Part of a small language model's weights.
Architecture: rotary positions, tied embeddings.
MLP neurons of a small language model. Each row is named by its layer, matrix (up: input weights) and neuron, and shows model dimensions 528-655. Each number is 50 + 15 x the weight over its row's rms, rounded and kept within 0 to 99.
After each neuron's rows, "fires on" lists the tokens most often at its 100 highest values on Wikipedia text that the model never trained on. A number after a token or word is its count.

L5.up1983:50 69 24 20 60 51 51 51 42 56 48 64 54 48 50 35 68 44 41 63 69 21 38 69 49 72 45 44 56 44 66 48 36 40 51 30 56 66 63 46 66 29 65 35 54 31 45 80 54 34 53 60 58 42 28 52 43 41 58 44 56 45 70 44 72 72 21 37 35 64 61 73 61 57 27 54 42 64 36 42 39 47 47 42 55 38 35 99 66 39 62 60 60 13 57 24 65 35 59 40 69 42 67 38 71 67 40 88 40 46 71 52 49 56 28 20 46 41 37 58 55 76 62 38 39 84 29 39
fires on: " $" 29, " (" 16, "$" 11, " £" 4

L5.up1922:45 40 55 38 68 83 36 56 43 66 57 64 75 47 46 07 72 39 54 63 59 52 59 60 47 72 48 40 40 61 28 36 47 21 52 62 42 73 23 59 62 54 66 49 56 82 20 76 64 47 30 43 40 26 43 66 52 71 79 79 49 65 55 41 45 48 58 53 57 51 50 46 40 29 53 55 51 35 51 42 79 67 56 47 40 51 56 69 33 61 59 36 29 58 40 69 60 73 67 48 36 33 59 34 40 34 28 62 38 46 44 21 55 68 47 26 50 44 75 34 81 52 91 44 67 77 66 29
fires on: "\n" 36, " \"" 30, " '" 4, "/" 4

L5.up1412:41 51 60 19 68 46 61 50 40 56 45 42 71 20 51 54 66 30 57 33 45 74 45 37 34 69 48 53 28 29 54 74 50 35 38 48 57 44 50 31 58 70 56 55 46 47 34 34 57 59 82 49 57 16 58 35 59 48 58 58 52 40 46 26 36 57 48 55 47 61 25 48 56 62 28 80 51 23 49 71 38 38 61 62 55 30 42 32 73 50 60 19 40 55 47 48 40 56 67 64 51 44 57 52 42 48 59 48 53 67 66 62 47 54 53 43 21 55 51 74 42 67 62 82 43 33 27 30
fires on: " m" 37, "8" 5, " mort" 4, " their" 4

L5.up445:25 41 49 57 42 65 87 40 28 54 35 64 72 32 58 51 63 55 78 47 31 55 28 50 46 57 19 71 42 52 19 37 86 48 56 41 55 66 31 39 39 75 76 41 47 42 52 43 64 31 55 41 47 57 31 64 58 58 50 45 44 49 34 63 51 66 69 59 85 37 50 74 88 44 64 50 32 38 60 68 41 47 60 55 81 65 37 46 32 62 91 55 27 75 32 48 40 64 59 46 75 71 45 16 63 58 59 46 60 69 69 32 50 55 57 38 52 60 49 37 40 65 64 47 60 36 65 61
fires on: " Al" 17, " al" 12, "l" 8, " Fl" 7, " L" 6

L5.up471:67 60 47 35 46 38 47 28 59 50 63 59 57 62 08 41 59 30 80 13 83 55 58 35 41 65 47 55 47 76 58 54 36 11 33 34 50 63 35 46 59 54 38 48 45 70 20 44 42 38 44 49 58 73 58 65 49 46 48 65 79 56 60 35 41 31 31 44 44 79 23 81 55 49 47 28 54 29 23 52 49 75 65 49 43 32 53 28 63 44 42 56 44 70 60 32 41 42 60 71 45 16 80 47 51 50 47 45 36 60 87 60 58 62 48 42 45 53 45 79 76 50 55 23 56 27 30 83
fires on: " |" 19, " per" 15, " one" 11, " Man" 6, " May" 4

L5.up1812:61 51 55 42 19 51 45 72 45 51 67 65 54 46 48 69 53 36 48 65 56 48 36 53 40 60 58 41 36 55 45 52 74 38 32 64 45 39 76 75 33 16 54 56 42 12 37 32 44 46 50 27 62 50 75 49 76 49 51 52 44 56 30 62 32 57 52 55 44 61 14 37 65 40 82 53 40 75 66 33 57 74 41 38 70 56 56 78 53 57 52 37 61 50 60 68 57 29 33 30 44 28 35 39 27 82 43 60 61 45 72 24 44 50 49 74 62 63 42 21 55 44 54 66 56 66 57 53
fires on: " B" 14, " National" 13, " b" 11, " World" 8, " International" 6

L5.up182:40 41 79 38 71 46 45 60 64 81 43 63 72 53 50 34 65 50 46 47 39 37 35 64 66 51 50 70 36 49 55 26 42 42 84 52 40 45 41 48 52 72 48 32 63 49 42 57 43 46 36 56 55 32 28 56 30 30 34 51 74 38 33 71 39 67 65 62 70 58 58 45 63 50 43 34 38 60 53 36 43 52 60 62 47 33 71 75 46 34 58 40 87 32 47 56 55 45 54 47 32 44 58 53 70 67 54 53 48 53 53 35 51 56 52 56 70 63 31 44 48 67 69 70 20 68 61 62
fires on: "\n" 45, "4" 9, "5" 4, " \"" 4, "\n\n" 4, " ^{" 4

L5.up2594:49 79 33 68 70 77 50 54 47 60 75 68 81 45 50 41 39 40 61 45 61 75 54 33 28 92 49 60 54 41 57 47 50 24 65 64 31 35 48 44 65 72 68 56 71 23 45 41 61 20 61 39 35 37 49 53 45 61 33 64 61 39 32 49 33 82 34 48 40 59 26 60 57 42 47 44 51 78 38 72 49 31 40 49 52 42 53 60 57 33 66 70 46 52 53 50 50 26 45 54 47 39 78 52 62 42 56 35 38 37 67 26 56 23 61 28 46 57 63 53 39 60 69 43 21 63 63 65
fires on: "," 23, "\"" 17, ")" 10, " the" 10, "st" 6

L5.up683:43 48 59 46 59 71 41 54 35 99 33 46 50 44 62 51 85 40 37 48 80 60 68 62 53 44 43 49 52 65 26 47 33 51 58 59 39 54 54 78 78 69 60 39 71 19 64 46 60 51 48 76 52 51 39 59 59 87 47 42 43 35 74 38 29 64 35 91 45 59 48 22 65 46 48 84 43 38 43 53 40 57 54 45 56 73 38 47 50 52 48 68 63 48 45 72 64 30 43 55 45 51 50 53 53 46 16 48 27 79 41 54 40 69 40 59 52 72 23 43 54 27 35 61 60 53 39 41
fires on: " " 54, " d" 13, "om" 4, "ind" 4

L5.up73:51 54 49 25 48 45 48 28 37 56 37 39 82 58 40 41 59 59 32 38 39 58 35 41 41 46 53 46 36 58 27 70 72 71 44 48 27 64 48 33 67 52 55 38 38 34 44 35 85 58 43 50 66 57 56 59 45 55 20 60 58 53 27 56 51 66 37 36 25 45 56 49 41 59 46 39 48 64 49 46 59 48 42 59 59 37 64 42 38 53 41 52 61 52 42 53 21 38 77 40 68 40 56 60 41 46 54 65 42 59 24 40 46 59 32 59 69 76 67 41 74 43 57 63 39 46 65 68
fires on: " B" 40, " Suzuki" 11